config = dict(
    vocab_size=2879,
    norm='rmsnorm',
    positions='rope',
    rope_theta=10000.0,
    optimizer='muon_variant',
    lr_mult_o=1.5,
    beta1=0.93,
    lr_head=0.00714,
    final_lr_fraction=0.05,
    dataset='wikipedia_en',
)
MLP neurons of a small language model. Each row is named by its layer, matrix (gate and up: input weights) and neuron, and shows model dimensions 64-191. Each number is 500 + 25 x the weight over its row's rms, rounded and kept within 0 to 999. Numbers have three digits each. A neuron's up and down rows have the sign that makes its largest values positive.
After each neuron's rows, "fires in" lists the words (lower case) most often at its 100 highest values on Wikipedia text that the model never trained on. A number after a token or word is its count.

L9.gate708:504515484520477515513476480500465515534511464491535503473533482557482510484511443483571492489513453490486499476478508491490495514516510538476535492530498494497531493503510489514493514487496506487518479469510482507456481505528556484442509507462499502493494494508490491496498457499535468490521505524501535533485473491550510525480483541532479506487504507495479480549490450512519495449495
L9.up708:511491474478486485513503495502489518511524494481500525490505510510476496465557462534491481460518454491517507495492496470465512489493518474480545528563501555473524518470556510497506531488472499483524457489532508514505454543449484533440500528495498464479511522535501475485481498501482514471517500464460520527517509488528480489508484480520519539463568513488443481525531503532533491494497
fires in: "a" 48, "next" 10, "the" 5

L8.gate413:548526503529489503512439491500554485489508526540485513483542506524517503497492480500537470547497504515515509481452542491497468514526502494518498517500447462484491523517453540508471455520508524500488469454528497494503498495542498483501504450478524533488544501507514520484551518450536420480517517548523537460499521507530484495516461523506495459479497473519491513530503525534468504507499
L8.up413:508523506537525535475506552481496528477547504534471509489473535508487502495519508526497497480483468533480498498491509475497462499505501470509468517512503490534495531498557517533513480542503505483462481492504452521491490541491523461512476499459488536498501486526516537476522495526556509501530490542489546510502512490518497527505480489505513475481502504522488501489473450502517531534493
fires in: "but" 19, "that" 14, "and" 13, "however" 11, "where" 9, "since" 5

L3.gate51:518474497554511512511561528511474534507487484517485552511516474482515448527529525509481544551438487526491460484497509494489499535493535493507502499488496553479509483493472476480494498494506494484502460505494487508502484491478464524489514505517491481457488504501481548522562483510479505506546528512489481516528533514483475466476501535521536480547514493499456528501488511438497529493513
L3.up51:496499500504474521515517491494505515495533470459485538459544445545513522507485514478480515491484486542471493492487499468546492501486529481518437496539495476518515493560506469556495503519485475477493468520508465563522500453507521488516480489483523545476540496480530530462515510531492578481488514502519495510493495517468474484485557492496521491478454528539528503515502466526503500486492
fires in: "to" 37, "in" 21, "on" 8, "for" 8, "modern" 5, "urban" 4

L6.gate330:501494486525474538518527465509511500543506509532514495502534485491505522498511493533500506467504499510476509503447452496524449489447535474558474483499476524481451530541477515520524484484445473501502465470522546505494465480485521509512477451506447506507550471473506527484470500483524487534527489501481543477544500467553489458548496501465519482499495521504494487489499482488489535503489
L6.up330:473459512501512456475498496510498514497497504474480496505494496497518532484523454496490514480484472481475512496478542497553475524526538498519484505503457494485468498477500536492497482477514497517504483499467475505508516516513466506503473508530436523544502467503527514510475513513512451536485508513533492483505529491524494535486507558519507500487479514517506488487517499497464535490497
fires in: "and" 93

L9.gate31:508453557471459504508509481532488501487533481472488498450510508538502472507556461541512460517502486513499487539513503509511460508514477484525493517494495488502539515511500499463526485487501537485528484533514485480496484451510475489517526516474554513450532507524475482487487473486479493521519471534501484495510488508562502513462493492482486540488477517521514462460545486488513508467494
L9.up31:533484452507440477494519522528492524516567452464463470466494490464465548494530498494504476493470502524523528507463497532531498506491490471490495493556498495465531551493514497491523508534480501519482470522504480527511514512509436496488486483491502533496509465498534494524470465478515512502521518473483475477495516536507471527511535503506496528503521523492528484499472450487517481519503
fires in: "at" 73, "the" 19

L9.gate414:452470530499504507498507515476525488542490487466507541520494487496446489500522485479500532476456523488483488502512517560490504472482482475497490498468521505468544497519498493538478504529490471483473515551456506439486557508514566501490479487482466522544526459460509499514551500473471487461500465478475495497500504485527504509502462492559474534510500524480473512501487470491511480459567
L9.up414:513503488540460517481479515464522511548512520510495506496482504525482467494465535483552534475483447536508507502512491489532471523482466490412524537491486489486501540496533480507493510505473488521474457485477500526465540479489463537518557537480494479510510485484508474538535490544507494481480511463490486528556501491519487439482487487488480485492487473505497483495488462501487497461522
fires in: "had" 28, "has" 24, "have" 9, "nevertheless" 5

L9.gate27:514485467540522482538524530508522484491507474503470507404531516527479484510540504492494488475520509504506532505482520468547488502495523527498527512488487489491519522481518486445504480511497528486484498502483500481459452476540500490489523470492513512482566476509545495474498474507500517514543455480526477511528444523486460519480479522537483494511486474501499504484508536441468474516516
L9.up27:479473447470475525529487509561502443477531502495449532546516532494503528537526484527488524483502500509478542511486469484485497525510533475522539535506505472489519499512474493453478509490494553488499517476548509517500448453549506527531505498483497503472494493510511525454480480467504522519487504543485488471523500491516482507513515505481500496535555528506520498476569517490472525505479
fires in: "the" 31, "its" 10, "s" 9, "early" 5, "economic" 4

L8.gate296:473527539478503444508525510505474487517478514460500510514499476505502465530510500551481487516470494481474454502516477506520483527522507447485469497503503457509465491496518494488510526555456482484501482471506515524508515519490512467498519451527506522461520593465520476495498485515504497500507497510531498531526523502535534561437529480479505486501491518496516489452495506495502508503492
L8.up296:539503529470479482501509491514504503542492476497488481517503496518480531490508529527501521516514444520518540494517529504450496501476488499514507535491460522523478537504497503472506472503474434487490424470453452486494533489541486524474527538512508510495478497488488520509478503514526535495496495480499471531517503492505500475507502500481503504501489498489498484495478487532535492539470
fires in: "had" 33, "as" 21, "has" 12, "have" 11, "for" 5

L2.gate684:500504476520479486470497519503510493514545455554534487475461501517475483499529506524477514484480530474504475511530532507474491487502507513471494511514520521475542516511477479507509511527465544441513512504487489495501547487503494468479568473513505481482496506548476518515510501512473522497506516479496461560483482518514453520468492531507560515497506483509473458518475509546531494495579
L2.up684:508528512482509483526570531511503474494507492514451486519498473524477532535507511505498532465444497499476523548502507486522483495498542516481483517499550515485503508519475483512539546472447549442500517520498543486490485530477540467537512470509472489469503454510452517531506516517470506481479495515508457478473512512503475459493501475521495494512491521504477487508481502500514537497567
fires in: "his" 44, "her" 27

L8.gate436:477471518507466503548464480549517511503499525463534485479512497515473446520503473584453460498511534523527503481442525525480532490501513510535498485532492517475517517473510500472513524484488443533500508500489476514513503525498513463510492481494469535477496510525471503501482486477503518523482445488514525475461474530513459508510482524508500515493496533452516493477488481470484516489469
L8.up436:485511491494460490494459514459470467528481467508501444495482493536478501499463493517541498463503494541458538490421502469495533533491499529450501529488510497460569515493492518489511491538506553484490457533525514522502509454488486543505457511498511476448520489474490518483492498548490500508492546480512485488531500517463489477489503504465503508493558484512542478508494532457525494501446
fires in: "had" 25, "his" 11, "gave" 8, "have" 6, "having" 5, "give" 4

L2.gate1003:496500510488497543529521476543529475486488502498518520459523508536482428509535490493526558538504479440463470475484500490477513489500464530506505483453495486498476482476567519535502487495486524525458484505525501516493535517525539501468504507502531480530532476498479474505460477531525463521533487483520503485518499482501519510459501492516459456478522513506473511514525507517484479502531
L2.up1003:489518498520477469528460506535457494469538502529518520441478531499504527496495462495517528520497521508486525521500510458467513491509490478536513507483531527515487482506456481482476514480485522534492480493491476469533512493471507486503469510502490500508532482484511491563512519496499522496510535498527507500468495489497446495488495492494447530524476515501478565463487516511493508520485
fires in: "website" 18, "career" 7, "designed" 7, "district" 6, "design" 6, "personal" 6

L6.gate406:533483519499514510470472487528494490499528487495449486493475528532507483457490498544486480499527490474476499492467513473497450474502451453520472493487469547461514445481495505486490528481495509514495491532469498482507483499472509526525453494531464500445550518528482517505527481464469517532471468551454491504482471464505535481539491461547480513516546466501489514545468489491526528522530
L6.up406:520484462541504498525491516492474524480487462509509504493528539512519456505498481502497527509495519517442491491499512492557541539485492551475485491494537537456551476508488500552511449481521502480462539489499537490478533501490460517484446493486471509491499546498472542453541495498514499539500454514513486471501515490484488493519482545521522490504505466543482496514482510506459515486515
fires in: "of" 55, "other" 4

L9.gate480:519501526515503489537502522503511490460485485471457520455486496533545479460518525551492477511519475516484483510475533521510434487465486425489523508477504519487475479488489485522500538510508490481501485481457481501503429460509495535491455513515491501480549476500499503481503483498493493519516512502519462555509472458492482496540485551521522515511533501497484527524520518507499495477533
L9.up480:535530500493538485491447463470488466423484498457467537521517504521451504522500511506529502429496488501464481477512462504481455496512486442521520518512530506521521511536490487506508481534508507503513486534485483502483498501494500528484500502487491516461539471518496501497503490476513537485472518504555510554461513532522491519543505551527491531500469493517513505501485477454474533487501
fires in: "or" 29, "and" 18, "of" 15

L8.gate300:537484511501486463507504528500454478497509442491523485556509488499510520472491481533511548490502487493486505501508500547545518481508485470479507515498516539465486513486454508455561492502497506508473491531490503492503519508531477505544489501503463510550522532487511480492497438516499460493476535506505532482464504479516483485513496489532467525519527481521548553512438475519502471474531
L8.up300:517494510472522447492471519503554523493515445477478477477506483449480542481483456491478496513493527495495520449495512479492504514509494531473518510530507492467493512518495476490488565508469543524496514504499485535488513539489487520473485505494556540497492448520479491483540442485518519481508488466489519484491472513514465502483495510497522492492509544485498489451521516491524509476498
fires in: "at" 45, "on" 45

L6.gate601:480485473516531571518453484485466578486513511553454522492542515512487470467487508502488521516472485549455451468509507485543522473475499510498528528485487502481525477514502505484483510502486539506508490507467492489528493495441511515473494489513520529443516502494527475508481451501531489510469459509469513484535487482505514504514519533492487487508506499471486489531498506475485509512497
L6.up601:518504475501465517520487481515497512508537462520496490481484516536457490476483497512512511562492478487511515501474495479537482496423533503477523511505514496516453492525504461498503509490533533501490509507476514460511490505524494497478533533506495488540549433470475493491529491465456520490453510481486496509477443471536552469504491490491453505512536481515498495493495492500460507450468
fires in: "other" 22, "several" 12, "of" 11, "many" 11, "various" 8

L8.gate339:503505508502474555509474538522490506498511471508487492514512488524468470456482491513483546510510502517498513499515466520526474482522510468516481533471559508452499502525502452572527531509481475482523517481501470499443468544510555453529512469511528526506516511492535520488512543511475560552491480487483491507452510529474499486514489487516519513475502478472505504501520475475529548521454
L8.up339:481425511487467465539487546464492470507487456476481512464481477493507495527461505490471506502504509524489488498505516449541473463521479477508424546505490517478451528496522493469457518544471508488451472515478495528511502502492514516540532485517510487497513468489484503530498497502501523531524511458484448520481437520491504491510539489462488517523456492523499467503502506504522541509488
fires in: "of" 20, "to" 13, "in" 6, "human" 6, "on" 5

L3.gate829:507499527518446469475507513508497493494490505462525516483546469530530517511467510525511464497522505494468508526489478488482527499490517521505530517517484463419528463537536483499512463536505494451478504488515471456472457457497508438468478541542468490475541513562501495531496562519504492509534504497465431505537505496518465470516515526463542491484489500523493472532505489463524503535491
L3.up829:492482511480448466528449507535519473541484510453514502526484530459544525480496494493506505506478505504470531521481499534484538463534514504482500561501522497531497473527522477472466512503492491485430492520463511493499487504512494512537485488523466478474494486503506455456487445542492513499441461494507494504482484517529496459503537515507513501527530450542471528521523500464526529489504
fires in: "her" 49, "cruz" 6

L8.gate346:498499511531455518528518498523493453462526496529460449481470500453520480480502476508524518510495491490509489537520454463516463516478492492497493538484453503469494491482481465505504524535538496497511516488477492499526480494469537507469501480477439495479543493486510517483464482516479498503515522471521466530479471479597477509536543517517487514450526521538481487471429514535515512495479
L8.up346:529501497558514444502513489530550496494511453499472503493498514471521497498513502496489483457519481501521513484487435462521514504497484474514499485496479484477512487492514528505511534516474508538505478513467490479421478495536526523464486516511472503488547484464534497470486498497518504521510496465552516497477494496531457503535480507535476520491528505530507479500486509504499533491463
fires in: "and" 96

L6.gate951:531489470507477506465514484485524450494488537535487489481478483518519497522534483490492521500499523484471503471486517460511470526495497500489493505529535488484495504529502516500484523490511501473505450461474483524508473523465479480542480494524454538468494550516573532481528493473511477455517530470482548513505548490527521489472511534506529538495515469487476495449471472478523523551504
L6.up951:485534478500530471473491526511515513525464518486470489544515479498547489509490504530469506498531538502500530535492534512451520519471521478501492519478481480480482495491464524470494515530492510513484483491478463521495526530452488479531544493469523501489503456515527501473486473433519528472527525489482476483504497511493511489539507503515526488457494484517488507491500447505499501537472
fires in: "which" 21, "however" 12, "additionally" 7, "only" 6, "but" 5, "although" 5

L8.gate508:507522453479486534494517494490521494486465471500534495539542472494521471488470488508499471511538490489476505495482481480493470520526490505536502526509481543470501502505497531501482502520510523495481534513494495479510552491519512534514509463461466532508575471526519448493502517471498471544514510488503516466540488514542485507528483475506484490500530503508534478488503503510540548483507
L8.up508:495501484533454482468496527472487501487527519505466517507504513498455492463497526491510507482473531480512500515493541468497503506482427470450509546481477526540495480481516471508495513540466517489491518501489493490479499473529492472469488533557491494527540493472524520513518488475501470499521456496469533490524461541500480469463521536519507533532465464529513514506528544459451545474495
fires in: "and" 97

L3.gate207:492490478504519474523498487500514455503507505500488456505484471493474497517496486490489486509526488490487503519508502502524552542506486482527493512480513456528500470500505518475493491538485470455474518499482487494526484515515481503526520502494520500473501543484468482486499544481468494515524445490478493468499471456509513559510457496506504511497522469531540523503518514491535546485552
L3.up207:503501492464477523517457535478493538467511498452485551481534495489488527486501510436492497505475506502486520459524506529509479481515500508529475479485506459480502476495516573517533524506550499503524493510464511505521506490486525520481491534542485490499509535461515535520505484500537502490520524515484448458493519519520460509486490470511516466524531500523480497454459526498503525520484
fires in: "red" 19, "white" 16, "black" 15, "blue" 6, "country" 6, "metal" 4